config.yaml
num_hidden_layers: 11
rope_theta: 22400.0
qk_norm: false
bias: "none"
init: "normal"
optimizer: "muon"
weight_decay: 0.2
lr_head: 0.00425
max_grad_norm: 0.5
decay_shape: "pow"
final_lr_fraction: 0.0
doc_mask: true
dataset: "wikipedia_en"
MLP neurons of a small language model. Each row is named by its layer, matrix (gate and up: input weights; down: output weights) and neuron, and shows model dimensions 96-191. Each number is 128 + 32 x the weight over its row's rms, rounded and kept within 0 to 255. Numbers have three digits each. A neuron's up and down rows have the sign that makes its largest values positive.
Before each neuron's rows, "fires before" lists the tokens most often just after its 100 highest values on Wikipedia text that the model never trained on; "fires on" lists the tokens most often at its 100 highest values on Wikipedia text that the model never trained on.

fires before: "1", "2", "17"
fires on: " the ", " ", " early ", " in the ", " of the "
L4.gate137:118093113133140160121147145086114102127137137114141121134139088143171161113138150157131213146166158162079066138113063119146115111128122140126149129136084084108131144146133168168170122150156135095096100117066139111113161107173165115092106154128121162111142148165078117070138054131123165138
L4.up137:131151085144149112096141098096046108116129191141128150126158132147130158131109188174103080089151151133163103184187146135072107105165124155144123083210140108140113143168131184126171178124147133135131113115080153165140127135094106148105118165140126087082113202117116134116090112174121115112
L4.down137:130129121139172144101135105123105071141139112125161131157124088170152155179135103138179124124154080120143110157183123152081146113155164142109127157065144111159180115127151181114163176141116139080120074176077032200109149139161186129121154129164127126133125163082122129117162101187106083148

fires before: "1", "2"
fires on: " ", " March ", " February ", " January ", " May ", " in "
L4.gate773:103132093170088130174165123171145133109136163078185127131117180161126181098082119166061101076156161099149127170163096153177130174115138189136139119100103204145139096119123132098147171150131127106097079150161114197110108102176135112108105115140068135154047135064127099106108123178094164079
L4.up773:095104189099073197139121078129115138196143151112129196126132076070149139171143131126091120183147117184101186132175155122200090078186117114115180152131086111130078129132162111170086134154166152159089071071142161168169159054098138195151147142076148120116147145126113137138106094205115137035
L4.down773:094110070088135110112119149096117100149085053132176112166096167139137142078157136152099132171124173140139145146101088109169146099165116109114177107143118134110114098132188145135141077144164186107071136129120103139085129115075070127125156178092147212171182093093097143090074095164117123101

fires before: ".", "| ", " |", " | ", "|---|---|---|---|---|", "ek"
fires on: "1", "\n", "j"
L6.gate435:136089194125139124148141139116096132125124154085092160067161102161180129099152184164079146153132126143158097091099152113134140137128085169109078091079108178096161196136149128165208195111183196140167148118172091124064127143105085125073097114069111147150155156167157148139131143133149099076
L6.up435:125079128134204104149153141131110181178112109109121153152144074122119043086143107143091159097104126126147155147137080089195098096113060101131111133109087101173110162122096170147144155170129078158113131123083104063142128188109114137088150101186208153049165153127119164117093175148108125136
L6.down435:075166173174117120159109069072057142118134151135125164140130095144169133157117118213190112143137121131091118087115133061151151058087112160154166075111151153133107175156100096132117125130124164147082158162160122193164073135154102113128117108140125070074107174064142115173105107061135128153

fires before: "1", "2"
fires on: " In ", "In ", " in ", "Ch", " ch"
L4.gate88:148088103132110101148154101103109122175143103095154097086139094161163074148142090089105178105125141144102129154141119112139110119111131145161176089086139177121147174082147061114057138124173109105122107095180142135118113076153131109088115102122084110122155132104135108130168162120123096088
L4.up88:133072168095057108113136115135133128108102122084182183103069162081121150102136125140108146120129094140099102128117090102122122193125120117138150081120084149111141164150090078151132118119119119124142166152142103170133120054112138115167154127164154184121111144088142174162169129176090054139
L4.down88:089122072165121141151104155138154137160131098089124132068114102096194118124125155132085055105094178133160111151154170126093065121141144137119159133109149144158121121186090126105163103172151127124110100190149019139155105130123120093107129158146123086118112082155167150151122066107076129125

fires before: "\n\n", "\n", "- "
fires on: "\n", " =", "'", "',", ") =", ")"
L4.gate191:103095073145088126151068130105129104135116101122134166129043093128095107151102147112107125148089139160153094157137152173089191091120099174078184134068171171121119144140132084141083158093166158136172118191140163116151126207130135128082150111064179097148096108134157161123054170140070108144
L4.up191:149176031106157113120159117110067132108099142117117144083134092178138101140175129181110094099140151196162126136110155093073093099141132157098086110109125114119106126112117219112124147146118097096121129140155214152167118107157127144187202167134147141109157161143105099101112074085161144181
L4.down191:126127149107080108115109138138137132116158124156145181153174124122129141124140084131127092060105147080136118100149129116153078092133090114147106074116075109178122147141147093121110153171120062115074142085166126096112101197145149103162136135170104134055109099028149145079112100172132120087

fires before: "\n\n", "\n", "1"
fires on: " ===", "===", "\n", ", ", " School", ")==="
L5.gate489:093122132115145132169199098080158142117130097133052085165187099122161087161073203129136118134080146113138159150171161096130117105098127156134145136074111067140115130127148117095152119080165126131083134142119099098171134142104111161099173129111101105126153117143136071172135080122111113119
L5.up489:130133081135110138122108149115131123172139173131130099091129064074145093100153068094117085131121131109090147154135109093101185039101177186109121136165163157174155099145156093150102112118129212076145096144090094154089077087095119106124125070156143144150137117072128093094112116094158097129
L5.down489:119139092139079066127131131083155136146107130174124068121101126057120104119169192121101124162140141136153156077106136104090144143060137110162127152136111132132107081154110124105122075171130140161129113171112094135063145168163128127089084116122112091184133123157088109135106150126105104112

fires before: "1", "2"
fires on: ", "
L4.gate479:118102120123144115127137176081146156112134151075122134134154178152113119180102135158166125121108110059098117117137120081106097123155157135136084085160167148148116107092121122154111143153164124094123178166080089136153108141065067135099090099150124189099123122124136165148079104091125112126
L4.up479:129128057099145151115120102156142127132130153095145081098114149126176133108152136134108128141137164129112126132170096152062137166160089113154093161162156076103139166102129117118170132097146098132119176132077064083060144165165094140155098113133123097191104077125091153161110144100138084162
L4.down479:134092105089137128183142099128176079089106178126102109120122100138166121152105049082115111065136160110108113180153121125154160146127078084156116103132087129133127139103113179141119099133206113110082159096122141109142114124196148136112122075103095188162118101096107146156126124128121146161

fires before: "2", "1"
fires on: " ", " place | ", " In ", " | ", " in ", " |"
L6.gate459:156117114111110115119128093136098072127128169142137148119095185142135083140096137126175094103061173124175077128081138142127055166172073124143094111159162090055115135135120139204087157083165125127155171190073189069123147159136121151124141066142127124127105130097093119122082160143131141079
L6.up459:221147077080177162161123115099137176144120091156093090186155174102135100116089116144094164102155169191158059123180130083058190096147174128176128147172147129136157118125047153190100177181158113160068105123109110122146128134189078111079109119138122153128134120175151142143106143164091073140
L6.down459:210110141122097122182174156115136099133111152146163091126123200137086150174117174107128096130144161179122091096077163146170125086155116102134108102108093151105108078036113175178178182152099121123096134176092137114183181133166127088080090131120076093164087078212121114118100150121091095085

fires before: "1", "2"
fires on: ", ", " December ", " August ", " January "
L5.gate817:065160116130130139176136181101138134106074100130152157094090123178130115193128112121159155135132151121096098113104136147110141067101105140100130144199114083123149146122165126159140172097090166088139136074153167125188073093078115123175103148162095115125145151104117082090080188095142108148
L5.up817:083174149105130147118131132190168183135151148129115165125125111102132146154128108163173125161053100090132124191172115067164143138152114068137101074131111081112101109141106114154162130087078086082111113137151095140150136094131112170114116162114057137111092192161085116109136078111118117154
L5.down817:130186133078105177160122177181111123138124145185099080088093163133102057164136054163120152174096119100134118114160093083133122105143130095108093133148107093094063108137149134148131156122110128118119139132083146085152115085110091114135105156073120142103126135124114120130163079122138176128

fires before: "2", ":", "–", "1"
fires on: "| ", "–", "024", "- "
L6.gate875:116085028128095108102103135176144109198184115212143152194158138118119066098124146127118104119118100149106048094139098183157111144075129090090134106199110082194143117103116129118118180169088097123089126153152105075084144155079068133097144068172125116159101189116183181158098094165155097122
L6.up875:103078096096102120119099090116165125152134109156109164207154079079090129127117163172101137201088127064162063081187152147087103100053110163128198069194118116213149117164149129107118154164108171158120178130121127090120161092187123113142146115104082150129077117117110130157125139056162094165
L6.down875:096121111141083128127102096175156109080114168179118103074195105085144107108174121167104141178115121105145108090144165124163070079109128100143172134122113130146111077158151130161092136117131169109097182112101149148154072095153161141156140149104095153076094089134135113137068181096121129142

fires before: "1", "2"
fires on: " in ", " December ", " October ", " August ", " January "
L5.gate861:160119106159120089139118127089160118159081160183113112139101106104118153160101106126086112109086098114155141120124107126169030137163093098139175130188152146171092141119157142072115119101131137113092122071091134149093105105145049154133156101145121133137142140089120150123206074122118062186
L5.up861:128161156081146186144129155141146100087166126156141130134113148146164082119140118121083151086108172128132109102166152106138134105097157117149113164122106151132170125079160137101143143118109106079040110130077112156134112077180138139136104148126095130120117082110138139141090110114137175133
L5.down861:197110169137105153132101109153136094143128100126134097161160115069108121116124091140106063086084106180158155147143075136091146148171126117186059175087099108119149140138123113172129146078116120113135111142112087131116083134087144102135136073040127164133139127118141125148098194092114157110

fires before: "-", "\n", "- B", "- M", "- Y", "- H"
fires on: "\n"
L5.gate1042:118137127151166158076105154116132140133106183140100140059107059059119124088143164091124108149097095104140142125132138195113134106108131131117104074158119111112101144073132138221122109153068114151088097097113116115154090152093144132165127073175138089098151123120109124108143094112148111113
L5.up1042:160167141137167145097166126106104100102135135133164098132141155174104130140109074079112134097119163132096107079062117131131155138155168114113108101128134102149106115149128084168102104108138146104123149120168206072115064103073104049160130089123174088113150112177137099164066176203209116162
L5.down1042:230094171161152163179171117141142070178120122109164117099166141140142116152130161037158205136144061113173112082154169128152097098149169148109104174078135184161108113125097155113091147139110050146123127156108141036081136090143111159127118106122139157114098134143168167157153058128090197132

fires before: "\n", "\n\n", "==", " =="
fires on: "==", " ==", " career==", "2", "==Career==", "1"
L5.gate1011:168191112145148127102142117123106141139133105117084098087175109134128174116125139099100126120139152103163179124103141065177097149139141098125143134136162098146124139108131165139099131073036114113135144115115133160111054148134088113078108150155103161053114217088156116144167112168115152110
L5.up1011:122103186169097133124174080071139059137124131106098103121132106116093131114136143097125113108119160141088098087158143166094162138122152084120171119129141181164109138162088152074162171124105136122105149159174171168143129069139109117135177095139175104156184104116117128169100198153103134145
L5.down1011:173090102123131137123109155132122062123111121133082156101127130122107103103122050097124077104063146112106131084119150161148129078159120116129194153077101143057153061114090174172133174132115168094118160104174096110105125092120089126125097131129105133180140150122180153127094110122093174107

fires before: "2", "1"
fires on: " the ", " in the ", " ", " at the ", " of the ", "- "
L4.gate453:150167131101143113118162126144150199143121173157102082123161152132112124133062091143107089175102181152100177104143205120099131090192117109141096167135119138157096111122194124059100141109119154081140161103144166114081142109171119150122129089065156070100124117109181125095071130122116096162
L4.up453:069074128166116154155094158164136082112101136113132090152152142110162153142086161105144128105105179104127123095151242122100108167122195142210143108135096145135129182163179117100160166149112065142087154144155131142160148154154109139123206115146174051117090127144130150145121144103119139103
L4.down453:159182186160136119148142191109176032138143084150113106128150143077128155104102116147135157165162154076130116149193134138167114128122113119154170131121106123138152078084132107110171121195154170083141154069111161114094142123140137121164151087107124180139077098145145105114138223141110128155

fires before: "2", "1", ", "
fires on: " December ", " January ", ", ", " August ", " October ", " June "
L5.gate1052:109125124189169158137105155146155145098047105182173181079139058120116131108169080171095060114095135080116143108071109121181116054171073126060064074130119157124086142175113160146170132105117163164163113102134122113086172111180178104098130097102068143135145130128166089136100097150168134168
L5.up1052:140064130115133096120136126112110129177136115143118114128147125142128078072105103173126152095151211123124092114147097134100137184106120115113149121083151104160165137111133131157192086122143134124090126106121126162128119113187096101110157138196156119122181098163106157162122079199114111129
L5.down1052:127076112119154105170134113105127161075088149118151100146092131159120126159086118153136142101149133145183093103120101104126147112131167084116170141118177105136118105092172142127118127094184135170128177118195128119149164117137096109169114154169109172127063143102139114086128102118089141137

fires before: "\n", "\n\n"
fires on: "==", " ==", "N", " career=="
L6.gate749:192162106113154132138138100099152160114108127129164101143107105202120127110065123139164144107136079141171136106180139120142136110087152116083079089125174194094129084095120178098170108071108134091137084200163149067091117098105108150133169182155148144172113074116135121128169116142114088174
L6.up749:126104117124168090151172067137115121117141169113113067100108138120133151150153084144110125123183138100132107100160118154178151154151188076147109087149164165135114224131142155125146085128129052147145128141107120158179117213136113140147202150116139153116110110168159127131115166064116093119
L6.down749:094132108102183087122085137218116080075139166131159130094129101111145157099094129195097127171110173161121132130214093105135113145195122130153142145131113152174119123144105068120139148130155064081163174126183096144203082134086148127149147112164109099136154170170121174110129102116088149178

fires before: "2", "1", "ic"
fires on: " and ", "–", "e", " to ", ", ", " – "
L2.gate945:149116112156131088175173091145116204096115133176067126164138068068148117182150070107126110136092141120170106091136117152101119150159142135127128120089165128132110162150136142123116171083053146155153096150169117131143104094169105166104142114146166071148180104121115141080110054160109226123
L2.up945:132182133128089089130158117146103090154089091166119152121180164140108140103159183192111079170180133160147147152159156129121141097143148168119123109132087129119107141108106136123088089109099185186108156183091141094178148125166027126137115152124099148135152113111116161139108135083056096132
L2.down945:129115091141087119119120122084135142087130130159061139140118141137207142132110119125196109097145163129193143166110131110150109144148074099151146156101157206136117161076151174134116125170166118121164083101107123122097139163128141172129161119066125102118096133114101101102136139121126129110

fires before: "1", "2"
fires on: "In ", " In ", " comp", "og", "olog"
L4.gate151:158103124137152194095117161139166097086169126153135091116113159117109152166104138147119153145120129115143180157151182148130149198110101146161143155099134155124048077157074155088125142159173084116108114141162163103091160121152087157127181132086131151143116234083147113088091106080156104138
L4.up151:206165139128131125128096175192151144087154138139131108132129149114113137139153148153090113130130188065040139097119093152091125152142072126137122074148061152140139056145084147123124158225115067081129108111100157197140092103137111126164147110122103190128151121116102097084060094104068166137
L4.down151:093105132106083109192083142116129155133150129125139168162119159118088090132143171148160140119150101135128157111146135104114150134118148125111145151117144142144123129182174143168082164136154175168126067105127088125126124106101099153084118134126112166119111115186126108113071107130112183128